config = dict(
    num_hidden_layers=8,
    num_attention_heads=2,
    hidden_act='squared_relu',
    attn_scale=0.0884,
    init_std_down=0.055,
    learning_rate=0.00639,
    max_grad_norm=1.0,
    schedule='wsd',
    doc_mask=True,
    max_steps=9174,
)
MLP neurons of a small language model. Each row is named by its layer, matrix (up: input weights) and neuron, and shows model dimensions 160-255. Each number is 128 + 24 x the weight over its row's rms, rounded and kept within 0 to 255. Numbers have three digits each.
After each neuron's rows, "fires after" lists the tokens most often just before its 100 highest values on Wikipedia text that the model never trained on.

L4.up905:150151159168127163144110150125144122145154109079148130123142139136155130131127115174092134159158144099116132149131114145129121103136127142087135159105135138116123130122116095101160114124117098162145141145163146131144120098087127149108112158112110119134143171123144117128131136171112127115
fires after: "\n", "y", "==", " \"", "n", "'"

L4.up933:128085117119138137149129081082099107133119117107117145119113116165160136156143121124077127085104130129112167071068134120159138141124151135147088151133133153097155129151122144122158107150111101184113138128126127122127153128137150084111081124111141149144097150188115110146093104114165134117
fires after: "k", "ma", "od", "er", "re", "and"

L4.up304:158136129133103138122119120151141173174100135145133110138150090126111148177118142153151114147100130104086137143151118135156130126119169153139108153125150155146072129151135120128148087098103114141130130089120143132153116122108138126087133120110156160148145137135132137134157055147127133129
fires after: "s", "ed", "un", " use", "as", "val"

L4.up675:149147158131157151118072093109118101133138105134152134148106161112128129132135126142108128162115128125146096104104137104156108088104113105144104120138088090129121119102128117139179093115164139133113100089095134148135110140134116105139182099126109147120113157109164125087111101138113132126
fires after: " in", "c", "|", "|---|---|", "s", " the"

L4.up153:154108141104110106163105127158120141154139136121114107100123133110146159083152138107120077152129144121093163156133095139145122125167125138181116170112101127127158123078141148156075126090122158171116139116164128123117145125099106106089114123096138103097151174148140131135156079143113101139
fires after: " h", " H", "h", " f", "tt", "Q"

L4.up264:123137147144134143114159098137140137120142173132145178092086133126110127093120162098163118161108108189152143116130126138155105149140128114165101147161135160126120113124165118129151106084130120143095121096160150111158117104094140133155144094131134094139148097136177131098087180102134138120
fires after: " one", ",", "y", "er", " Li"

L4.up369:128133105090161099142087138146114146146117105127080129173153127109145156134113143121143162145111077130097177110109114063125151169123161116127134128070161114117099143159146129131132136131107156123151082147151110130175096145109120116105097130130140148159175138140149143112136141091111099148
fires after: " ", " w", "w", " Ho"

L4.up912:168135119149101141113110125127103125148113061125095122104126126094151154143112159095146128136160089144081135111144118123140144153124125101143089106100092154144109144139125129184125148116112130103126113144147129140118069116155141141101064144112116137105086134165148121171118133129107166118
fires after: "ro", " mi", " b", "ru", " Fa", " bo"

L4.up63:150124178134103088117152147128140125153119115120065143127153082147123112132142113137135112117072146126114162143109073148097097106116197121179126092139110126158107132159143125100142145135145189133136117137140122148121095132136173117167121161100126115125137156130143129140115091126133082123
fires after: " ", "\n", " p", "==", " Co"

L4.up827:065116138133138092132110135107121146156100132119135100149147132113086110168116137113169143134126120128166169150136105130139135095147157086121125135173087132125090112107093110117143136126078144121157159097150155158121115150136135134146139132184187147120087112154125154145144138109120099113
fires after: " a", " co", "te", " of", "e"